MLP neurons of a small language model. Each row is named by its layer, matrix (up: input weights; down: output weights) and neuron, and shows model dimensions 16-271. Each number is 128 + 32 x the weight over its row's rms, rounded and kept within 0 to 255. Numbers have three digits each.
After each neuron's rows, "fires on" lists the tokens most often at its 100 highest values on Wikipedia text that the model never trained on.

L9.up37:155107149068145070136127156158055071132157119103152177162115193123107101091142111111144096121131117110127114092144184228120076145131149090130084092159146130179132147109157067121113106092070119102086120188172070159072141190080083141106100119080111127128118139138151158119145113074152188094120097142162141125098177090161132136131122070129156081124070150156148101132115204128108144084112133124109180108137177177104107153159130140126129169115144155160126127120148175162058136097148150150147112075189166178146116085120106111146180094133104185132076131133116128214124145093152123085113060136167191156100073149094182163117104096095123113116147152100177180144108090123120142135123124175103148094143134093158052178145099156156117112157093108063091119109128114129167086068133104
L9.down37:175070129107122090129091111086107120162147086133156143153113109121103120075141137197224124117157134111099142122090101122114100130151131083140086157113158131100157111167062136138093157143063118102131155115121157112081128152120096139131156110065127132144076143119167125173062115157142165165212152095115155182144085119119115132148127139152138169166107114193096156113105186156124154101119173186138144154104118181104128179120182135125139145116090161136177176108132184154090174100106196169099082119159104168086101142092152200159098137138098088168123139145134180151171082105082105060128122192122125112123144168119146119057170109124117100169113119113193178102069166117131107128150121153115080095124121154120091131183179146161136161113161131108116142134104205116102174115133109
fires on: " |", " /", "uki", "\"", ":"

L3.up49:104145142101102116093101131125150126143086114086112164152131123095136122096100100190121141122132138148170094148140094166153073130091054103097133070200146182164125095091139087116135107114164166136191099114096088111146166085081150133119171137181129115127200159153134108116124158150119133083173082101067099123183164105143113150084149121102137069113154124133192117107106092108152107153172082122150132155148119102124169169124142176096117072140123067163156060133102079134122165150189131121104090091188170112190135161120086215134153151105108137113211155120096166137118082120159126108157150096156105135147055121116181157186149114080156070137135082129063116103136200126102129112091123156145148136133151107137096124108109171184135136116151089152141124125119079171131059120188127
L3.down49:119076108167160123074057111150120076132102141076080176186092202114145145111144117117103098214083127142124129180150082125140114103111165145124141116141156150163132108145125115159142190102114057139153164059143126072125134163080067137114151070080114076120147139145154118142109154102144102132119111161101119111092135179093114155110113184087172108148171116107105093149108152094194128094101031138161143142134095100170113095118133176131149164188151088192143127112157149124140113157115095096154122067060127112209143150107089121125142113113125115122096145141092112172143150099165095161125161084183112112155183109155180174083144157122151101138198101129136133089122135169133099115099113112143105181138152130134092085104106129145123119159106146130143182154103068163126123129186162
fires on: "i", "ami", " |", "ari"

L3.up852:112065153071118136133070106123092182142085127148150121082152191149098081127139066103083129144186115149136147123115149142152150112096082183139095134112152090144120051159146172110093073132108125094114158136187118133132130140149096172130121112137127144090090137135119124126118092072149096182121116144088127159125158149131147131123116154158151140108152145134129106128095076150199157123103117145141159116131099162087107154103138132139121140205069132139138065089147132076148156143130125102110067141220132133116149158136143145119168112167115126033118127103174082163139167075101156074123137107103159087185120181153081116132133175163089112172140161120138141150142165120189086144111108088056114153106131129161180095140138159080136148136182141140161119127083120067106170170109139
L3.down852:145074100135129143152132154086111098082103119174127111108140126092136088105138121103104116133160130171172182124145139186129119130120158139136109195184172181124116113065184069120106147127105124099121130089119151150075139121157131106198125142060164103172044168132081174121098169050089141131133164179147098117122171155082145136109162145208131128093133066101108070110131109128169161071112187060130152124178175136122101138064143119101175152132142164163197098142128113069134121133119087169097138083186048173151085180068104102068177171127133131115129088071145116149149148150100147157160086122088141138175092145146135171106124190081112143182133154113079108121154151143152107123122126104111140107206096149155177136121141141148170163153165183121139085099097125165136185124083081
fires on: "N", "n", " ren", " \"N", " Kn", " (n"

L3.up138:052137126111156127129153208103113111161145143155149085149245082107154184113105128080108126128125159056092156117152166095137091065131133133189131160121137161160139106127141150124136073127131081156157116117181154140144125155171115125116201121145106171143137098160138068114094088112123098093139167124160091102163085063117141198131099150085093070147129130043165153154153117121130108100118081097115102163087056153110102125187149165159199146130185161116135128115137134095147122109137112148125136075131106104127135077163114155108113140132121076127128187085164095105160175122128185124135154075154101148116143107162123057149182172125098109134107092181141083172141167101130157115105189159114143121125090140133087107087083135071134118152057068107134109090119118119131151176130141
L3.down138:075146167131093159077161121137148140144102125092143160205122138103175104076158110171095096132149165164207130087139144114183114115136130117111130121093142139120106112143126138109098172107167091065193100082127158123156191181102138117151093083102111093130137119084096140184170177078108178123060156108071078136112087180089107160097162150156125179154065097106153122122148116141092094124100107151128130188170103125107166082104188153141118141174213118126106133090158171177155126121172156224164097116116109165164091127107142132136150184200130118159129094156126142130088085140165156088106119079133152147109146182111101119188047106072151115133145125166076139128180070125054097098112137156116130151085152147133077170113144115115121116152080141070143116167114165120131065097170145
fires on: " |", "|", ":"

L3.up1355:150180137137145128124052112146159182193142150153105135114118102161168171116118137180126089140093104194162127097153185115103113116130140132148096156146200118214147133123123082065075175233168088113178108175086116148170142103162082138131181126177170158139100122086133097116085097084130148104174184101210111138146137100106118152124141085112214081114064090146110100084101106127085194117123139094067124103171111072128112088172138122104239106082129136123086138123120128165128107082182169171084125155123137156110151086113118174154141130135146176068149111158117150151150137099170136084134118126151160101117120123117178172111137057111174162135140178117095129182132133145142077122123109120133145106075090145101128133105138154135151151109139109158121145127171116136133096170139135
L3.down1355:084185118171075058129140121083147091161130127064111165147176125102100107159108106176086113089085094145129199143117139103082101151188120138171110119158152164145093090078044121139137112088158186114108114107096139129192137111130062156137116164179082160130146172144127146118136112116133148174151175112126138178141134109124155133099155154099075095140190157162095118100097102130116137119126129073104130150130134052107110132129102117093117147086141152134081140168118159128127167039144145103121152129120160116131149141121151091161130128118128117155136073116161080102153172162144126087158168080166148140134162146086130143125105095135110153161146103077142147130099119107145174093113119100055090127111174206128140126150107085165085156176141155157149096124130118144101168112143082
fires on: " who", " politician", " player", " that", " football", "ologist"

L3.up745:134092157138103133104109096147129098084100078154137084173135148095119193080101162166156133136154116096147104107149120123045131165166146131140120155137159143107163167097131084140216083181119131147187147147148135142152120153105123118143117141139195128066119137128199091133161116127138145176167124165134133157149133133150159158122087150134158135123080139124164150098152102134176131133108122120142124175109110179131172128189129105133141196157159175078134143115156153116126149177130122071156104153171123095225118112173141073176186106111097057163136161175175145091164088081169095137129108109077131146134118151117107221148078168164135114097194074118145158072125166114154101146179078139115145137114039170105092117122117180111144121097151044147150085078134111176109107093122076
L3.down745:114069106167142117096125126110183181117130116141122156161115116152181073165128163118122124113152084151114145061132123146099074088115098148118196067134164140140127096110137157151180095134167123132113150112078134134177170156114103120125115140135147150140157166139208132152127139160100189094115132155122109129096129096115162154123102156109191133113081149190172134070199090146110069164159080036146090157108119090133114145115100128088103112108124107156154178113166126138148114145102157144105160132145139088177097016136148133176121082100127118131168159118147118147186090063152160112134127063094156146109160153090164122175139114209142131060142174128105172116130071161122158133160118131087154112114121077168112145131099155132090143136128142114127110165110146139135127160109158
fires on: " up", " Me", " Mel", " him", " life", " been"

L3.up1311:133185114169137168201133098111098095136215095104136119124115115126128119162071070107126182116166130136133110150165096100106133169091108175127040128135117103112106061140062114157144138147104146133173107075069104013120140111143079140143099148134099113135101079101167118132171154079107118078072110164126097118164238120180106137158160149143115120084169170175127098114221143041123158095096140109099156182140132117146108201182139171149103129117133098185126119110101157069186153134131118141133107148132138188130143068128103134107092135163162131141167121111142153161134138161173107126090181181106112123119120190086173138157124125129061146125123141102101088121150140137115128180099120126133148173079124129146176071083164126075140104100123116153206152140136135142083143159135123
L3.down1311:152166121106122148098144130102136081148154090115134182143087088135173192093135197165133132110148125146121083111096165114117114133208133162092142133079145091133112160044163142162068125173076117124135134127126074069133109161096082093132105070189117079112102170184102128148119091130135129142140123132142165089038174150143065161154143076113182135132206111068125089115187136080113180149133126122152105160143084100091068078102121149143168158137101146119160148139134126089151132123107068101121103089141135138154140156111138142131109050150169085109101144105162113164109101088169122105130139108138171114171126127114108123104103084170096112117132101111105110130106126084098084118178122142199119148128077156155079132140088109152111141090087074101181144143147165116103100119117105
fires on: " under", "ic", " mic", "er", "t"

L3.up1161:119111101200115091144139097154091127114116171144098112101129139095007168102119157118120105144152128109140130132111125141091136140135142111151128118113107176130074104125157106120123085122135118138157050103147122099191054126146105087076109170132113126097173165132126110141150101141127149115134136110090110143083104152122106189110096123123052082089082149171117100115130156087111149127138155076162132105064063059138171106150135151135088127170118143103145068120123064095202077153159139099139148150179090099188121110123075115071174104124164126109129151058095056067124128049163036147149104107109148124104106129213136127118163129139137135130184100093154146139082088120192112090106081090125078180084076093112148144102157126148131080107141118136119197090115157156161136166136170
L3.down1161:131092070098083121099096075135113162094117140099138158184128124112169111132159072134112191083124067087107091113154166161132177123169132088078114113135130161145163105140061129192139121148090148142134138081162113129109114170074082126122124144109135095185127167162129123110082130100140086110126132093159171075083201097087163163114126178078161124142164122119117177124125089093128077154119085154145097071156122137133133109146133118138104099096183113106106150121119105127165146116167160090126146090075182110164212159058092142137099135150180128069158126122129140137153133120124126134157144095142123133148132060104150038105051148117112110092162103143155095121170082179095112152098142166155085095094076138132089094123088061123186092114155143115170072107145080146153154112095136
fires on: " up", " original", " Original"

L3.up2018:116098145105191080140085119113178085146130163073132154057118103125054159101102104133187112173148110142156119101098105133087167169143042113185125134062127115136061136076101130158133071085128089130122138180108143112169109103103108132108098127150174143187172192091140112168121159140094117187103138111112082125103126195149141150126114096141201194116090097123110177122126107172135147097105159126136144157152085103143131147147095136083126161197138124122150156099071118159109100127126145099162137058133105116136113119170111097116141145127114098122145105166150140135109172203080155158171114109129196148122187118152123122135162210135105084123184122103093133138136116149130119125162152122148157156159080111191137094121143073122115124135127167132078110145117093129113133104141122
L3.down2018:144129096145128097104157132119124109166104146090138123203173090158135111135139105131141163155156087094107160135129111114151148141157074171095140178098112126148138171054163113182116188025135146133083142139068142109091159094132197110158109073110173131156120134128118155107117113169169145115169149168119106191090098084111136118168186161133096111107144136151179149105128134124099126095144078115147077122104104119143184136140144159150141109106095170120110120065121177080153111114146174107117181111106048136099104145158073070131145126183113112196177130120146136151132075183114075096132112153094113094147155072141112139145099163131183127130112078130132194113154084082128020126165135113125136113094136117138090128157120063153138150139130123151176160138128128127127086126124115
fires on: "\n", " by", "]", " “", "\""

L9.up1503:142121139131141112094082098127105077123185070164204116166128139151088072111118081141120152128116153096075168088134156057144082137147208105176126116126165107125068202176156167106088123101068092161132122089136094178150126176101095084097159099138155104042125090094108112148133185110133121131152071098102120138171128113116151129094152147186149118150184161155103126133139092160109110075116146068069137164108160110143148118137156108154084129082124095111121089115059161179145088171126127089140188112107100142099093201152077125122103128128151087157142138152172140132139146158158141139119099159092077149141151154138051092068067129107136114145131132101144177067131142154103131148143106156145144109090101138099122140098106095116087116083133140109126156127156190136045115119126142
L9.down1503:153142124137109167177109075127148144104091143127157087148167085099055123164109140155149124157128134129098138168120081109075172161176152091146103141103130055130128201116155117150080150150160096168112081103125123144190145071104118152116147156138128166122122106164124139114164128177131142142172141105153164190122140137094143115112066118113174126120131127107097180131151151126158078117154141175155190074164084171164114113169100123091136147082131161149135139116132135169147142125136174163073143106147103176150142091115113133171140143145122158148128126141149114155073107128170147132213149095154139116070138123157137126128059079106177128131133083113123162124105138081094106149114170104104085201090097098109085112152106133143121086064176142177124108165134139037121141120174124
fires on: " |", " '", " (", " /"

L9.up1777:144073101109138150095134183137097146099084118085093116126165086129119120150154179131127139108063098085123135130167228145164172239117088076123174166069116150146079085155130116113164095151091123157113115127162115132107135120144113148186135141101123095065167066058121099116111131103088152084085135149163112133151096119127130098153129105106158100144167162131145142162147178165168123166122113140152159145113142113105097084097141098138114089164092108088164182095152144115113114159146188109119110101156140073081160112113126114083114165082097169165099098175171160120091138127115083128068159136135132067171165128123076073108173147162154164168104086138047166126133134121182251084110117141097172091162131172092097155175123164107124087128129157180096180147091093151123166149119118
L9.down1777:187153114140150104153180159152119139091190135153166137140131187169101106100167072141113174119075155144068100096150118122108139097160075160057141075089189116155136140138121096116052177080169156174136114163157107185140115118146175097133117073089164099145049107122095160157161068156123145184182128113114124111126174150142140135120171172098124128164130079111129167154151119157154113090163150148141103130092142193122178139114153111180127099132142143142114124121139128106172056139176126116084135182129145139122088086131035139194107124159160076160112117103123121152146136124150146071127134132159098151138123103153163186154140200115118141122182168117123211155080142134097166114128143179158124100159182139164092132168108119125116127093164120161127079075117089128080142084112115
fires on: " D", " the", " K", ";"

L3.up1054:128146195126074122133140087092138143108194147161116136108125167088078099108089131149096143181172062128148107138084082054095105118117110149114098156052097074071168142058085172076100125118103110131080151227126049139177119169141115137160129069115168084153103103107140144147127132134119142121114156161115142124146159175130174159090141178086222166114124136192105134162159142112175208073081137086171140153151095149186084139144145101126133162091113083076180148120180140110101101161135153088125132128064094155177139177121149148119140094104130103182188156101102124117159087174113100154113118114053135113110139182090110091185148114142198142127067134080145128116116137099156169152120109121104115130142150144088154128120145085139106140089148132106164148118084078125166146131128072
L3.down1054:102119148094140132069137172082134140109093150082106094133143073127071134151138139106188139145145057177109137096076088127189111141122112113100133109088141160094134184124106168174119175156061119099118160106125126164098102122116070150070118166116094109143172080116159145125094126115200118127139111164157129158115140087193101163151094155135146164127194151141102123095102146093150154117133067123106107143095101118139134128149159105101171191139105123188147118137115152050145074144125151124128107107141079103191167158176135186136161090057118175150176153129117196157152136155097101129145162129077177068142171104138090129184218141142195176091143110159085199157173125123116137131145154114139140126105081113101110132166086147125075121121183052167095071149140111174121151153137141
fires on: " by", " in", "\"", " 1", "\n", " at"

L3.up2041:159198163169151140096091165140155138139137124162099140134171112165062128145095138149156120110215192197157156096070087130144146138061173112119096112120053124134104112083151134111094124179151169110120163122098131116117091111154131142158105125102144142145161061168159095163092138130071130165149093160114129059154103082115092130123148150130174091133143142132119148138174109148151121170127127150125053154135113095127167152101094128166103107133114184113177087119113095140170122127143160177133174086161160133102116073207123103210122136129100151125122113107217122170127098117198101092111180147095130089116100094121114153114063150148079122133145186098113156158100197121173153144126163135121107160121168190118121151128177114176064118129152146120131175155144146119145068159100080
L3.down2041:151164138144053111125025182072165129164183123171141097142133129178170144149092104119162069080165164134155090052123170098198131154091097121108093112138110115180093124047102090110116120125174123144132172162125145101158086108148138108130126136153129180137078098128120104113184116091098107137134115051150135093115148081069100170143045142158104104094131100129137140142128126111133117136119134151076122162122138176105132073129163087160094135148108065126146148122153098158106162157033111170138157144159161087141161135151084119098093167133079136170122109140167129089085088142113132142155201213110105118154089116147176124099117102148123109088071053098144132078106152143120119121109149098167184166130113102074100129123149183178113147099140127159128130133170152125109066136100111
fires on: " as", " As", "===", " ===", "hat"

L9.up796:169131141078162115113098129117141167113197208087113079153115133156088182151082147113094117166155152128116097135155131086175109112135123135115118127102164156128094116219135155108125117095134085147122136198092178124097133119059147089117150121105107111151195155127148072132100193075145117097087094143100133113140090128110124116172141122170128125153084165122076118074156120135163129070113157133105159138148097082158168132129127096150121163129108170145113074076126074134178078131132038133157144120134119205130153122108149211178118164118061120132158181185129154078108118219119110086121157160146154203109169119148106071143148116090164089149133161134119132131098135132120111168095193106044109123144130116142142138105145135127129095133136101021119140079094120097129143127126077
L9.down796:158170131099096110112133078144138134130092128096125140186118170152133149167159136111157178127170134159152168150138104154155162172157113088091175168164176180160095114104135136145119074102091145112127093084177129142150121144144169184111079106092114122132133118128169121124100127168152118070105118125182102079101196120175159041146115171099148151116054083122033116138104157117153082103097100123063117124131104110123193142119137149143116168144107129148203125102117171116125122129102122123100190106065133107196158089114153153126132074132113167110084097141128153081134128210146142110124086166201177150132077168170111130168157120121145116125113149173086135170113118163199117100114127128131056152146111085128110139082108118074193146118123141114150146079154096100075192107091131
fires on: " t", " Ch", "T", " \"T", " T", " ch"

L9.up1287:149102101136106090128128142158116095118186122116172188156175172130111207137094086159069135205157101118109151092110123159094134186145130133172119080162084105160105109161142137109077118138119131132151116176152151135144129146063153098119097107161166132132205163109087152115130089145111154091151111180142150161174101114119143193123155136137059023136130121162130122124119114081067105066126087098175174143112113085147097120148175203111165131119135115161068100118114080122127142092167137138136119069123105106191059133147070148134122111138167127125120110096159144147073087090065134169109117135169091200125082146158062108119088112077139148129160098142105086190141089091139100140112137102156160157093129180092115127165164102108091072118119136141095095161119138146128137130196169
L9.down1287:093194125072138206099128152094145145190088182124148145147126124151139157106192153175152148128147160116093127070135159166102079142126133179132137133176091149191085145169141101078099124101087166131182110099129137199120114118121071143138084112106125165113134172146130168150154131152147130150255130158145110160138101104114123064141095094123100157131104143164151141135138183129063176102069107140129161126157086140143110129117121085163129063146129171095126177099168151159156159130164083155134044122173195084218075106100110097123148169187152118119151125105145111124124228108117126128214125137148148151128097135119107145139142123153168165138105168110080134187180140107110117152130156084100167122147115117120178138127170133174115150162096103159111171091130129129210140121184116
fires on: " |", ".", "|"

L3.up952:162132127144127128200121124161134088101110103073152084097116106164123069119175122129179136133089095112095139109115151110140150141146158115148181085138169100125146129134157137147101180154083145119140144145116182109067099137093109133177126077108091091149136075123168157142123118127147136081150139145094172094061073150113076206195225161104105125086046143130163132162169082113140120155047166130102142125118104135096110132158082111112094167153108205104118112067137103162146119145148123170093060150126116110072107175098084140159100179152139172128156091100124105105095075081106149142133129140133138148133099114108181149108171165123070117102127133119136105104145046195140196141150108182094096132097116109089120114122127116088120165180126192147067125138171066143079106114151091
L3.down952:101124142137077108114151141137085184084141102151103105117105161145184097110144087121128105120104103126125148100138111130122133086130164157098077005119144124110141136131174122196087109151165123098093087148132185133117128092165170133158167158086065205131081147153131116179141125124063154117129123170146077145108135151131104126109169142126150145199175107205136171132154167158112182136140153169115148130130170120080134088159067083176085123114128178189134100108170154201150110083153084151120128194085168093124149155112122152103144157112113085130107088115142117125125105139116118116191140151183154093149126138151174178106174113119181137129078127147073126138107136123120121103182158111137155104118135074158084098156141108110207102095101136120215102126107087192134133157118128
fires on: " |", " well", "&"

L9.up2014:107113139130105155109154186069127152138087136093126167086142161126094177146155164130137105171130134093100114158141121085125215118138107098100103076125145115156074054138139121219156138162119114192109081144164053113141142133126109074152160119098103200071151128148072133109139106104112161046133190124141156142090163084184158124133120108168125089153115121117156163119141164140094159125102083140142162136082092106109116129119114103110141166150107127167182152105122119128148199109113105121119138074088136126154124172208171131102137169194165139145122089163146114044177080095141140096091113170168115108172152118149103104115095105112123132181161123127119156108124089111078104101139098160149131163099171164161122118144129119114131136183125145174103220105144095117129092103097139
L9.down2014:175125131131167176097126087104145068044164118109123133103131111137147214131140112165139121142075156041141132121174121060133194131124155096129090115118131106099088156141137154104114145108116133077096126133109147113092123147126092101145131119192125134125136122160140104116094098179236199144066155071120104135142144130120119157168154134097157093144114118093078200147172120082126089122185158173111067136146141177126090094141095124170083061113099142162108097131155093102084115172131150178119120138148105136137142075159168129171147054174172169175118106151180154144121127156121090099124154153076155072063160132082136162105130176084137090143144117174154117099158165095095148161078089150134188084103118142187111126122103106134114130157174063109099125154148046093125081059131090
fires on: " K", " B", " high", " High", " I", " D"

L3.up781:172075123151130112128110142076142144143199143171131176142124127154151114133101181085100187141157129162141127123093070176115094156098171040106124122102139141111128066101081093154108109128121116116092167156135076173141143170144102120104128119127179088164179115153146162074107115175106043124113162112149118116134119197119138162158189154110116157173155102190147144140208113121117114132057152145090075139107109189116089136111120141123131090126136118106139137142094135150125123199108171135106130161144086176170131210107068146151127061156093055142107128154183145102126132096187105116140139129099115093132121148098047102096062103054076102112083107168131140118141146125123167118124113103131137164053058141122155165130126147104085132178136138153085107124143112123095124169057128
L3.down781:137157158103113111166178139103088099145132177083139179075110138137088135148093108153192153201102148157114132119078146124159144152095125125134123099169119118148141177151093101081121113090101084145162141129061131182123168088140102132067163120126190087103079114178142146105107127116123081123170097121142140138099163115109161118188162142118136133119122081154156147121154194110179107165124127098092090098090089101151137149077149121111111089125086181125120153169133165121128079143132093154150137144136059091119084122153138160154122157114133146142090047080113133107077151133135136127139146174069058099102143151143165166093106129179157139147121123083106136174111133188096169131156149148093052178111146145103154140101151105158100135089121109182139136143163145121104134187148139
fires on: " as", " +", "As", "ify", " As"

L3.up324:124163180117137122133139148124155103107129184148115155112116067121133142141115091138111089179089037089164092128127144140149146118164122168169094127165105178105153083150072165135126120130163168179109144125121119150111089123121112124088120107176131105117162074122137184124150107109185130118102113092119095129167142127122124163082131105178046142176107082122162140099131141119138135114122169148198128154071120151140139091169086119137105191156189133102221166166106131156134174114091194186143123126126115155081163152099090113132095148081115118171149155147195144113146160149056128094107098110175133121193155127102102114186104081094122146123110085155091151145127121128151125084137116178098146147146093115080070143167132136129135097151206152179123123121139139075159150145102121
L3.down324:160106157136183086153091103120122146158165167135166091178125139105110124111121182111184175097155201151116146122099119125117083134124148097086134131150152103183158159118157145142172170085108096074172131098134145145123151145113099054180095104105139124092127145084147143115099127145106134125151162093166121126170150162106107058119087099051126137102147139122129131139123121133148159071104144154095153142233109157090152141080202104116170107047052100146083106154113123117134131120144128127149145109131171124174072168143117091141146111116168105148129116102101104085141092129121158104085179101094160136092137130124116076137138103151099151126117106070151124121196145178123154105096157124185118075097180171140198129120072130035169150088106144134187155159169148120137152113101148
fires on: " and", "ed", " not", " to", "ally", " the"

L9.up1672:135119108142090134110115143118117144120148177142146156168107139144053158107111160105174128195131103086107184090127058114179114115122174075167031151096184151129151073168156079082200135151224054116099110126103106134104118163138201132073147064153100163136166149141103118183100179135100102120085096130117117154180113117164081103103153104157102091131119112175115180095114154075054154050139147112099145103140172126117118168131115206153127157082119086080114131091104088139112092053148146146116127109107155160099109146085193121115143146077181149183131183149150119155102142156179136141099109112095097212174160178130107104128091134094098111101121126122094129174128098120055110149131147164128098128151085098131132127117139123099121069109133138146114116063123123125115131123153104
L9.down1672:160165113127120113141177137081108103134085077126146101133129160155134105202149154100133206180098148140117091145115180043127200137130161116070140136154178084204120124133140152147179092154168170138118119109163156086139134195062210066138097107137193147175124182143099156133117148152163125127100083118112168148128149172175094151120074104165118099117156054084144102142132117114132057119154132156125133169080150129112159189135142177078123172135147119122146094117129098137134107125093109088187142145106139120113147148093064076163114138170115130115078118153145138172135157146117161116106149091112074107171149089111104126062115187153090119159189114139194102131122108132111137119104073088081059133153103118149185126110109118125163068124152131120146108088153118128122121131110149
fires on: "T", " acc", " \"T", " ", " (T", "t"

L3.up1591:141092127119083166121179119155196115142073145137098117120159087052137083174151125128087151125201131145173103156108090080204088157122085129167163160151110083147155113163119211103093105159118171049135139173111194142148126174131136093086129140136165131146091110138145122125114132121117095127156137084159100133118159065140105114082084175148085134129129149144128136116242157132121184125088147129192103149135161111112210155157095104158211139141127135081169122060114125134085115053154142168141132098113137125081135083109093110137114120205089138135220127128150155153112133110149124175122145126098134171091101112183120161106150154140123173184144124138195166126163137161091122113136156145111109139139130119146133130134175102075100105148190081125122070157122113124132158147145119
L3.down1591:117149160107098121160097082141144148131131131104174137111085105206156171143147100100137114096165127125139129131139141124180130181109117160089177124125106135184108083137128117186150050137097113240096199143100141150050139145140096131130168110105114126089128129111088146113136094159129144073126124126176148218094071122093160115184109081166073127125100099127149150100162074085158117154144119141143120169158111083147175139116168137143126095131148108141089094149195073106143134120097156131182133146099154130113075106193173159152133080147114067139120100144132137158034146040116086147185107118175128137123130068112123106130156122134118156178137127140101120118100125150129106102092117094151081147117105188095094167137069133195112120163101119060084110118112124152101150098041183
fires on: " 2", " 1", " 0", " also", "z", " |"

L9.up1364:151145144109073113181096133064085127127160197077107131133110140155135134117096095109179105093136101133179132104157180090121129159104132149161168081169107137170161153083196068150135103123093179127171176136110155113195100085098119096057154094118125168157132138164127165124158187174118200042087130140185160128108113117184096142139154157139111171125094120113097120138140122130139140100142110094149107081172139107142148066173155155141102166141162077117144161132132172169121146111137112141104163159157134135106134110179137086154181196062167223100074169127175117093075134186079146105112146157128096111118172151059106150096194151101107108126138166115129134152128107131120147121118145143106196146103177148150115138094152133104120160165099164174065063136110130130071082139172083
L9.down1364:108135141128105125093115086146117170194152088204077127128075114101158136109153181177122107113150122112127141139157133139096158074114079155103123108112090095134122080091098056155147092232092167117163185142146142036140140111104133137089124179129086214169145122110125147140132149162136169156143104095158145097118163134145103103095144102122120137171128144174188099136139136138066172122153112124178124053145181090130156113134093154096132121117116134175160162131130090136140173185169069136175159141101131095087160077118115160134153159107155122121120144129139113173060119109150101157106086107115168156125139131108149117127176116068054105126141120196116151086128139132148109162106094095141152130106130160066134135093163127080124083104090194151087089140135184144085176142142063
fires on: " |", "On", " on", " date:"

L3.up1099:103152111142124136108171134181077177175111148154129109119102148161058152089101153091106167209083146164130105092137170112107126109166114089095114129186108130080142112121120127156094141182160073104160093200155135103119117130120141139157152101113121077115099130167143093131133159138096189137103137113085128092127129079127142164143117121038107115121163122201146164157119159117132172216103158151162104152126088104155151127165156124110140113198154193130114127139135092088115145142144165149106079150194085152092158132079119109128116089170117183146139106115041125141095142100097078131199092150114164149191135108153183165083159159114096113118114165145085122161168139135031112098143129134109109030145145118163114135115075144080101104111089129119122149132211103079084146094184110
L3.down1099:123156085135151151141161098068081099095157121138086024093132149065151093116136178115167155091190155150069123144057169125095109125128095153144103146146121142124162131165091142126143107138150144134123114110136137147152171123137142084139145087159123126107169079103143162102097093147115099153150136167172163160115108074137116097122094151191087151099092102144123144112145126149156091117071108130137156118126108107101140171083141125186136122134114091087145097190152193164133121153108139123156151077084146161153131097142180092125139107163136095099110106171174179090107146110102121168092047130102190104116107162189084108082173101140152109116100040132158127123075162086116106158113176106169143133117117151105127118110145154117170176118143094112106190106116166159190156085136071
fires on: " |", " that", " such"

L3.up1957:102081125155143126165154126194169125123173090199087070146111114087147106126110094124124149136145082036131127095088203151132124117158143167142164102142094171164105098124113107178122131084096106143139106159123135150180110117144150074176138127101109167050145157142150099098099083074065105131157110120166122129114089127107033114135145118079141147106096142169121118141142077124088116090115126103143151177134119125101108122048091063099091096130103161090143074128120058157119164062114167144096114139148154122126155169075176173174174123072185148060133102104105148131109168121093112121106130170152172097133078163125080159091182168133081124140173148121141108188122165158145158134112080147146090142143129229144112159126147169084084200135092159100124191088175148186149132164140097
L3.down1957:106111069082085102165136178110124077079090115192123118136147102148080154192100104082098115154126092159130099089174122116124101109181073077124117207100109169177090072127087149158120112105117100155124154094144167061116097100085141104083193124083117137051142121164153114140128112074090170138076098094144191080072137091135104140125146107090116102129212073125099095135182085109140080143129150219123112146057158190151165135139138125120097077112098180134115050111159127107146151151130173169105166165176158052189074130085103063107112169066148175082079079082091121120073184194101105105149152077102161094113145117127142154101134133126148134104110132155162108146138147090127140113142118146150157140165134150122174161110105086094101174152140122157154113037107131093109170086119142
fires on: "iv", "ip", "hem", " chem", " such"

L3.up244:190137131115169089128138122123163149090153078144107107102119106169077089115188205068124183144097063088137106112130108072085165126142108142139173138113091106115114123171100171099081135140125135161165165133139140056176135089127083140125116142149123148147123126116181182162188134178136166067143116127080119176107132076147116132178131097113111189181143103100142146143097059169094120073146102162145104116114101101147059170139025139134130115092134112130135113176066174132100079112079146076118216078170127162147110092180126120057150095146119096102120111119131112102118145135132134111127119066093146110066115105140174162141087156160142093166127151139166149173099114140158139154137151131192124146099137145044058153133157106093132109118102118104163120114118116111208118134133072
L3.down244:152084077142151092120177144164143167153154147107124105119131141155118131152095107100114083157097113146126082153176160134099124168171144109188153078137094065113096146201108136089106118144146171135139067163119100145105157141119132108070161086152211157177137187099151080143110198097118211130157125070146155111140122120153180091140118144085142159122108134150129151126119109152120097091130126133113161132094149115099125132107131149117133185098110167075166117074178136099146155077176135110089153068150082093069179103178142130150050128122118156142140167144105105091118167078119102125128108158084126121038147136093113091172190206163108141118112140112171172151111106129146088156138153106128098141123182119150106120119140134134125176103143092180106120142110143115200116110110100
fires on: "ure", "he", "ile", "ve", "ography", "ation"